From a checkpoint of a small transformer trained on Wikipedia.
Training: a variant of Adam for these matrices, 1342M tokens.
MLP neurons of a small language model. Each row is named by its layer, matrix (gate and up: input weights) and neuron, and shows model dimensions 64-159. Each number is 500 + 25 x the weight over its row's rms, rounded and kept within 0 to 999. Numbers have three digits each. A neuron's up and down rows have the sign that makes its largest values positive.
A block is one neuron, or neurons of one layer that tend to fire together. After each block is what it responds to, as a language model described it from the Wikipedia text at the highest values.

L3.gate354:510493473488496494550454471506503509547522481509467529472539457471525452495508510564494471497496506548528495538557517494468451469567516492486495519465515483553541523562488483496522482496476460451485460520480504499460567467456511517492507529484524491534472491490500533503501533487541490508
L3.up354:521510523493476504481470451513510486522515527523510513475483538508464450502436530491521499510510533510508512516521475489472510491548447510485484530489471483504482506510469486499537503526454492540525523567469445474493545491467517493501517553505538512456528510486542468525491506518531547464
L3.gate431:503467525517571511474505509481522526556495475500493530471492472507497509498475511507516533502480501488482501499490492510479478456476537477481460502515521460495514524538481490517512479494539503483497567491501480475519512467476515487484480514492505500494500444480530506456476506486493492502
L3.up431:507512510500526515451446519491467475516508487535494472523488495484483483534518502535498461523482488430475445492463510482481463451468551495497477533490545518462476497526483482493437500477493495493491498498477526525441502505516551540507541511482474541518491504509498497465539502469498465500
L3.gate517:541440468554511517511498523526523498503561514432520463492525524510514464520531485507493488525547508528506513463512520521497476450502479458489506515467536500489531462506485461489547468491511488495518513501464520493501502519485500473494514525484516453486485514512517464471548487508506466528
L3.up517:525467464515504488510508477513528479519521471508470492480528508502458447477514540526467502532500504523517461479458505488466468475502530463500463477484514476455490461490513512503541553496548499456500528482456504531512492513485487432490503522499492463521492507510486459505504518471567545527
L3.gate819:520514540506512497452505461497481457461502525495495461461517466497482511526466526464539490506476498497525459479509485492501488451455428528465527495475501481512529500509495477469498419496490477514528543481467441501524490519469498507523496502490502450452519557533496469471486491482525527535
L3.up819:510490479443511516501525535494496450539495503476527493518508517461482508496486510516524502476502480489459484519474480489512489476507466495512524472483509540479470507485518491479511506502479468500455466464560459499491530511492505515474504515532481486486508516464484481490549470517516490494
L3.gate1049:515545493538505501490529515512481496480502513523519511526498511490529532482468506478517527524518506504514485512488524530494510477469438524513476513513507494519508501549497496526482481501536517517512500518492480541486486496525590453507542512430481472522502484543528469464462539484503502512
L3.up1049:495516495503520479509442516471511493502483466461518471524517497483423528491460462445509487539501534485494509480503505553500554446496483512490463514526510463523498511496483492501498496507525500511529458478484478505513518525510523503496498529518473490469484469574541442488518514457489544436
L3.gate1195:480468521522522501492488479541507498560515510487472485494501514515505532516509511504550489486499514498524445517479539480492478459490504497501498467502500473495506494510500480496550512490506476487491539514452509508487491527502503511517536508499527463486529462518527510511485534487540531493
L3.up1195:523508550511469512530507497519475515540490515543460506447517491454507489500504536525488459492471551521504498529486483509514498498475476535500489496492483463467464477537489474484534460490527465514489494495468464530506554529523529457539503483492515509486512474420493493500491507476499509503
L3.gate1202:507509518524523516491485490472499543514517527525532468467455496498500497511574485489486506484499496532521494475506510488455478466487532504512510479556510488501521476521495530509480525515529507459535518517490535511524494488524521510510547530512559496504536507481555466467526510512477472504
L3.up1202:520481535534505475494480470461504461494540485533510486477480510513447497494558490556507486483546500532489518477500484520481536458468475483517525488524509493501571487493476545540505512498487489474521490500497500474513516497456526439516498510473530465496525521498529475452470526529510487480
L3.gate1229:487496537506546502475472473518493525492505516474526498469545487522540491488503494515498522476494487527520497502462493493513487505503531519480478523462490522462453494500427496465463511492491500516471544460485460495501529525539494499461502505482524428515554496472558490510528517460476484513
L3.up1229:500513500481466446489554508511479495506494518512502520465532513501550524520514508542456506518540496480515498468477499446495506493517468523529496485498490502491485499508485492481479514469543503471461478445484481510538479494517483440510539517472504494460515497493493482518513485468494535486
Given names, or their final word pieces, opening a full name inside lists, tables and credits, such as Tony Rivers, Enrique, Michael MacKenzie.

L3.gate65:534497497487521526502504520555474518519455500488471521488533535481526457478464487510528524526468493495492540557469467524486486489492490535526449500465484477473513529483509492529487473498483497478483517506515490518514501567478507493507481494453496521528494524494470535470504480524502504497
L3.up65:558486536495489501522494499479512517523487477501487497496505465480504551502519505467539471483479495502525444501550505506522500486483511498468469502464513481453489527475467543503489522503485503467463506522524479507508517493458512459497523494486527486501464519517515529539543502582450515533
L3.gate319:535486539553527488546481519475516471538520489501457489522517477523470514516537511538470507517510509488511520484517461504512520483480490489480522470538525495481487495516418493466497526550508523487544493503456482452520517481487528494487500474510496465464522520462531579491528482509456495468
L3.up319:509507512458524539493557493486493492523513490529525502481450476470464503540482487483482463484518474480494502539498515471485443514470499500549520476516523545479505521502513469485514451511505460454472503502504477464523500511462468518524460515469511553500495496479500532481504524487475465450
L3.gate630:548459489527545511508504500528516514504483493544505476528470465475476521471470465463502525469485518507510485522515494525499517469452488466503494473478483490492465517474526538512496494522491443517480538510509494520480534492489486512481528489495514462495493514465495532517507498495501526498
L3.up630:522497479527495495518509491521522519485472512518527536504478480499492467509502511503519517516498501512524553517510520493466513465525531517502536523491514480491445499496499451473513536475510491524524472490505508563505482549546502511520503493525501501475488498471547491493483512514444545498
L3.gate643:511521509468517489506490444502504555455517440539498460498500468511479492497520496527454489502500433565482454510533490510528510504515447495503483465529502558496531503489507519571450519522474508529478487475470492511521503502520460495480507485533468510502481508481528483520483507530515548510
L3.up643:485512507539491523530484480503509505483468490525483478455501497524486488477550491538470492532479489537535460503480500505504503483543520514507540471510512476525513516498472512489504479476473481510522480484504515494514507439459480534463525512499523512505500524545495495487515498498472494484
L3.gate710:525540492494528476477551489520480481495505517515530480467511469507518526480463502509500480508522506505487486476467497504528483512485510504545444508490523511514526473491531488519462475550502479512510506489555502514505519545503492540473499513478519479485510455509461514513507479540531484543
L3.up710:517565537474489444547551503515484478481504479501503480513526503510471496513488483484503463487537474526487495492530490515511529530522498484536509537498469470475485481524485466467499535521494511520463521461506438502529525505490549509446494517532489489484492489491502521481529482538550488507
L3.gate777:512475521475469489493465489555522473494517478506456494502491476518485495484491529518475486521486472521460523495485503503479498520497490496499481491505525491534502494495509488519483482490496452477492496495516531481518504494472478510491492498472472495479499516511522509481487471469502490492
L3.up777:495503488562498521499526470486478499476479499497510487496496531513523501453509526459511506445501512505473505506503469566483527482526493514459504465488483519481544488549507442500501485512474536527520489474512511503488475496519515509499490454491489500512530537471505513495485508527495521526
L3.gate1261:494493513514498474524506470487504523532491497448483519535523521533444519494476543543473482486500462497489501542532480499524487503478485509472489561500514493509480466474505520520510455507508495505516480521491512486460515513468514522448479501515505561493496501528494544507461515509493476487
L3.up1261:474481477488488510502529523502454512552481516507552467516462489505478546497515479473574529508450483535550517523523509462475441511506489511476509484492480478502449487517515463504486522504519520538507485525513507490495523517543508511483476501497516470488461488497521505485513489492533511531
L3.gate1611:517510517537545481482507524547486493476523458489520487578519478492475527488497496503495513448497458508541512517496482523475497498514498502540502435484514495509528509474497486469520512472514506501500445492502515532480498465505519536478521513482513529498466480482527513485453496477507527515
L3.up1611:517482513451475476517467460478449466485467551483492477485508499510531495467483526482463474505488530556470510489520551518500501526523478520539538531503485520482474513523529494459522513483517460463508497488510531506488505477528550485448500489477476500479471535483482479508514514470493511486
Mainly the period in "U.S." after U, plus colons after infobox or table field names (Elevation:, Max. length:), digits after decimal points, CJK byte pieces, and foreign-word fragments.

L5.gate1790:536515457483555494531492485526528526515497501505470527477482490513535497473508490532498467504492509459464476531486497508517471493502497486492506542522544480562448486451502481501523497481506517562463457496521516512562537473490490498520499506470514474446474498474493534480483511495493492478
L5.up1790:504502503473496505494533480493488532492467500505498481513501510494478489491465485503449505500451488472515471486507481502519531493485532478452538501523480515495491511515487490500515524528504514504561506513514476504462531536484574509469499465475487490465493508532503532502515497476533491486
Mostly adverbs of degree or manner just before an adjective (rather, relatively, incredibly, noticeably), plus sports-fixture words like round, leg, friendly, wind.

L2.gate275:501499479539558490494511518532477462514487509544483485495498466451466494474558503481482460485520444500469541478513527538471462479468518473525533511514529451486470492497474474518486538517487460560503535511496480522461513452522478474487541532517492493506516503508491485493474476503471522468
L2.up275:509529473510520508463503483483506479524520439453503476493536518516505500539493507500524521460508495506502520497480487523490480489493490535467503472500519496493531454494461513502509499471514494513472496499501499491462476501514472499474557514558498506468461525502509522483491493471475501521
L2.gate343:494447495516507471521495455528519467523487480478467464438479452477516488495477484515462517498506511492526522544461484508496484516506484477512490461534536490552494490497497463457526512479509503501499542524488486472525462538503475520503531521475466480503533495483477477516506496495503518536
L2.up343:470490479516489514539515487462492511489493500502483504459486517531476480525473504529525470502525525507531522526459485498510494553503502485532447494469534424530515495493498487531483491449494543480425510492454518501535481461505494458463496484459522492464480489512522501554471496537514533486
L2.gate1086:483539494456541521488499516485461435500507503465488513523517467488488472468502465517477469524504459481510513535494472465487488469514517505531497488495497534444477438509451499491520514508509500474518489500499472547544516494510467529503524495514517497504483526529477500515502524508482483494
L2.up1086:522531475531547488497477465473510498493493493497480472515507498479538483475511442509499497505530477510486510482505499535526513543511517471507485489514482496533485536456533490504502497507514498513465450512473461512511498542530517483521538520506459517489582532494450464483494517481477455547
L2.gate1333:458466460512537532515505512509523533533523562511489482526530469506501441478426463482478476538461498502503515507510472524507491521520510524502509507484498421483507491485505502503488471490542521476533492504503513488498485488483529491496490489496521518456491494513475478520499505526522483452
L2.up1333:490528512490502484506466465507461502493510522486473511525531535504543468504457485488510492490489451454538522487456494518537514460521462480482482507491505534497510518500472494480543516526502511523502526539493517510500474526512457499485522502506442463523486525456514475501490506488501504492
L2.gate1556:499468492473537530511472469504530480500478542503485521512501516493569490506502470486470471502562493497502515530494489498522494471486509513524462515526513425501467553467528510532476538492515525500469457526478467498483508548496520462526517486490516513452495470492536543473541464517511536531
L2.up1556:515484490505454486472495501457486486529540484511498503521518537496448539511475461530528532506447515453478493505510543477472489505496429505435524513523518481490472549517543466510492506510467463536508545525498536524525509483480516466519477508490490499487498482506524463498485499504529515464
L2.gate1672:491473486479513508529520473494474518523491504497520524467478478456497456521477512563517525476539499492544473550487526511507482516519528499499544445504542477474512491458517522505518486476471520517493475545520467503491454475492498504510524470524532471497532504468533506505500487491497547490
L2.up1672:465512512480494424505474499520510499471488476501507484471500517485514516535461523554502427491542476511479500503564492501435499499492506510506462540526518491510492551504488503527486544525507503515500476537517508534540509496502499472456492512453495477486478428501531487528522500509447505529
L2.gate1805:501512493495455535508511457502492456536446512551483467543483488485477506520473505472475489516490487440493489515499542515462520516490509464486491552484483512487490517484477481541517518493527501490498507512511493465511511483491542459475493523539518491481499524503527506494480504513550512518
L2.up1805:501547499480522494535489512454470477523511504525493485498460531510541485487494491533480456514483567513496502474449518531492490515532497520508526510508505540502454481496494473520490505495529484496503527519480488472454511521534494498529523512465530469515492501510501536488462461541475498501
L2.gate2013:533521489464551548488500519495486479485513522510460469497507464466524521481502524457538486455470510512523494495520527480513485455538468483436495512492505468472517448520491451529513545477483503528473505513462508467503503494542504490523508552524507489494546542509474521482506486487568505507
L2.up2013:524501491506494488478500513485480514475506514512541510495529480501476493503510522506502443496524541450523458460486526517540497515499473477477470497508451469512456511504477493510520523550524462481497511486477532496475497495483496496474557491480492471503490490512445503499484506516537528492
Later word pieces that complete a multi-token proper name, mostly first names opening biography leads (Nic|las, Jay|den, Sébast|ien), also foreign place names and terms (Iber|ia, Joaqu|in).

L5.gate1712:537507502547520511520475516528463497514467499510480480478537506466510495521514536518543483495483514496484513518539514495494481419479521498521463506484484516514512487558492493532474475502534512502490489512511534552484496492495484440505517512522487469464455452522511512505536538473516524507
L5.up1712:508501496487485518518474490480495509459441519488489530523503520520491483539492491502531468534501504524535467460521550491503480517549497517497491520477523500511496526502452472461538492487517454511468443520541465522485487497477484499503503499485477501524494492523480498508526486528514506488
Given names, or their end word-pieces, just before a surname in tables, lists and biographies, such as Af-onso, Iv-ana, Carlo, Robert.

L5.gate342:478463538536479501479491494502478479507554514487509551513467509480475458514502488500472539510489476500561495511502511470515515500515538500490494503479501502467506468478439506505506525520497502510529488479513453497578507531475537472510479492491522523487502508511503510458508543524542525504
L5.up342:524496509475531511513512496543488528495534504505503506506534481481516497487502500506468513500501508487502503539473519468531485517512451490510497521535466482500512453490526484453501501478483514489488513448510543526511497455498560516532516510506525521441542489497487477507508508487486493493
Nouns and words expressing duration, frequency or amount after a number or quantifier, such as several times, seven seasons, two years, short.

L2.gate385:460511489481461504503502516516510513538502470495418551512486483502463493479442477516504476483471509526528464515509494541493484502511511523498524521454502479468513537518435536482454527468486462507491511490467452509531514487507523503507508483549476508535524460491524542471452530507502528517
L2.up385:526450537502467481511488493493548493510548532486492511494498523481485528587491498494493489505493481526514481505551481523490478499501503492494503507512491510490504487497471508466517577475481515490519562492518522518519492494507479510511485500532483520481506501476483524502499492483484506521
L2.gate415:508505489547500500473524513480483510495541503499493511518503489508520550537516463542490483475465520491470476518467497555479473489448459509538505554526478464523498497448479494477450518482520491517512511521515546512521563519534508545457511490482493521498531512483471536510466512519506442469
L2.up415:485438460414533481526516493461491462531474506529502513474497483472454519440517443464487485467479494494516520468523468512489479497473490515507497511477485539485498487475551490508478519521499503500454502551493500507473465541488500525506528467530495507501534467520478437535481471493497493503
L2.gate695:510499527499462502508505519492542526536474458462511555490477504495494489463535504484504511501483481508494503530488443548512510528491505455524504451503493506517467522488507486551484519471494489498515489494482506466494512462521487563487511494481510465522446530462497541489516508489539522496
L2.up695:472459497524514506511516497498526507504501485539417522499477546509435472515531490504479473497493487524507497456546534515528466502503487514485490476518509481502528492518529469485497515468496506524504484480499511489516507469530503507505502491531494492484548502526507517530480478478439494527
L2.gate935:559542521500509512434510491473491504480508496500518495476503555537472507452473469484476494472540519490479504510489515492523516506491518496492486515475466522477516462506520505458485527483551441542506481481480446459502512456507443519490530476522516475536489488447488518533481453490517529507
L2.up935:524513499521509484464539465509528505554567462509528516506489486503475488515517503501464478502494465480494500484486486493525472483519538516510490516514467461486508462470495545484484486500501475528464483525516497512504527479489504457461537461522445501521541470531547506462480494516511552519
L2.gate1025:496508495476490540523514488519472556526558518508518466492536512506483508513484499479463509493465479531503471491585512499483469500491492520475522513486504518554487520473531479497500467524492539510535515522501497515491471510495418506484549493487506474479509485504505524470472493491477495539
L2.up1025:486466507551521462456505468514506491520521483464510491501483517464509546488538506546541512468500521473478462507510538493516467511524472513507514471472507486505484527502508509496508528495494478504476520453464512528522516480470560529484474520476496489521481511516500529493479486483553497419
L2.gate1416:500521530513475506511482534510449453477517498483474488503522500470562487453478520497483530496499492461503481520497501533521468526489420496513490488531526477517513543478504500494478511467524498487476533516503524489501491498493472524502527483486533501505468485502520501481492524471454498469
L2.up1416:509497505494524501523459489503501448499494523500506450500484482488533522519516540492565488538508501506515476529464497514528510503494525490537500444444500473445514515506487522523535455481480541488502498532488540495516479492463465552486497510518479512496473481484480524502478506458476455501
L2.gate1926:499528475466504496509519504496511511517533497494487486513483487479486462527504461504515503508536492524500477532517518513478523530497488514475512458461495494521481513496485494495490449502524521529491496529496494497503539543489476504486448502480523512445535473517515495487508506497496515478
L2.up1926:493466501544498531503503493512501478526492497511512527488513489491503498472532486520494457478475482498488560526479518469492535487444486484490450485504471499504480479528489478502487501502477491538515560507495507529578499529532526554497481479471475522481457537437513510516497538494498547501
L2.gate1964:488532496471533487490486477520525524500469511495510483481501475506531440453516460519483533510494477538489489504502490497489481488477483494517541542494557505476504511506510485501482467484487513529494463512502501492491502475532468532455509519526511504472444518492493476453519537474523477519
L2.up1964:509478504516426498495483489535475520534498492470497504521521427460494494514543493514489489470508508488520495479483504496508457475454469482523432453475453502496493498511452532482473461478522518481519517506487504509494562535496524477476464521518523471462510502510508522516498506472506525476
The second token of set phrases, especially after ordinals or time words (first time, first-round, afterlife, same year), plus mid-word pieces of names (Wertheimer).

L2.gate231:476522524470499503470509491512494497525503542534534462530511534501508465506541473483478498510489513532480524511505570484484484497516493475497486483511513508523515508558554500473544473495490442477550460516524472492508494556527517479539485498512495453501482520506515490471483514519465502448
L2.up231:528458492497532467513491450511504512518494494481489511493447491492505478487533495503462586528519501503440480537539479488556456518493463511475496472494477500474489481486497488526502495489488506514536485503500515503497544494503485507537489461504528471506509515503512472506445449427485497484
L2.gate446:511467486435543553476522497452514539517534485504491477498474453485462526497484489529507499514492529468500526511517442553475492489500508490515554508511513536528487530494503504480505497510561513518503496499534485520504494503483475501445475515486468508554513534506485507496453493514493499494
L2.up446:520483491479506512515471482485501508502525500517478472509460489489493480526484487519572436471507517499529530536496524521521500489487508468485506487494561493511483475492482488469473522512510492508494470521502530515494517508479512504464489485472472437534479511499522491478495502477483478513
L2.gate740:506494468534544534491520528496518512442493459457457467520486479508502502483508483506523540481474474495538501466540452481518493458531470566505520473497537523497477507494499501506506532486488525492498528507508510497492497547516502514481478491469479479509515532474478494509487491516493482477
L2.up740:506524499445490498505492506504476486462547486513504468487545492551468507496482499452480525499495489493491541532474511477558507561526434500473477539528491469525438505500519509437506525517473503539461492494521524551532505484469467506487514484509507457496494513455484489523504538492511462527
L2.gate937:522537491494510514517513490514497464499520493485463473522526518463505520480513470554553511481524514449532524527553472496508481512481461474456508508459493495537467435516471516468485537487521503515490540540507501524489513522505527508500493511501513443508500504454482557536507514477491554492
L2.up937:496499483476529463496521473495446498508501553469516509508505489503535490456493510492524499518506471506492484524549500494482507487507431506476504498540567470506466503469518509499471478492479493500499506489528527501499512474506526499489487516478483499489531492534516483500496526525500530503
L2.gate1476:501481490500547538450541482512500527493518489493515501545437485518509436508495496530479518478530492457460477486487481478512488527435500513537540512468464541524489516508474473520499476525512481564471473547487505527486491479472494545475491490559488493499538491490538549525506517473496507550
L2.up1476:453511516519496508490489515535485513529464508478521525516512495506546461485536518518497480508535524491466496497496501469535468446473464493457482475535521514525540498505510529548503491512543510486497510448513478513508505545461469498514529544518511512463520473520529463493513515537515515473
L2.gate1580:490510457527482467481511495495531483501503524479454541488476540489476502476528492546522470486497522498521472531506505523505464522494488468505490432550489510504496509464523510477468501502495518515502524547485510553447505488488467503495510502532519550475496495493441466502510483497461496498
L2.up1580:457470505508529533493537481509497488519455503528494491493528510458544522514499498525502483509506485496558528513483500468486491452485528500489483492514528450529482541523495472477518549506560508495454516528527505516511409549525487474529503500497556487508506462496466563496516538483485496519
L2.gate1666:461495482531498485452512486512509486534514499513490451508501500509499488505521513510498554480558470547481489531505489516491493483481532490494459484490486521512521485483514536503486462458479522531520465492507479470425498509449422490541531471458521496478480485495504511529520523511523510491
L2.up1666:525471503521508508504488521469534490472446534501531528561510496525532530511539488528518523529473499509497501482542457525523488503482482522459478482496501521503499505513516467485462511505499481527501523536466504520479489466523521496537454484530524514500558493536513486483475528505511533515
L2.gate1724:503486491510541519477541479523500491497485507491518472474506467508483515547451535520501485508462472519482523496502461478498435468512538537510484492546438458482492512516497516513466510515467484496470503501506546480466520532494519518480472526492507504478517492527508555458459475515491529479
L2.up1724:487514495518547521470505549506505510487510557458500487509522502465529460471503459519472489525504502467504502508513485472503504479492522500507461467503508515497486498498493480525492482531489504494535541490507523518490524511505539480512503496494464499548489539476502501516483475514486511508
Tokens that continue a fixed pattern, e.g. the dash in Gold medal – first place table cells, word-middle pieces (Hob-b-its, calligrap-hy), and unit or coordinate fragments.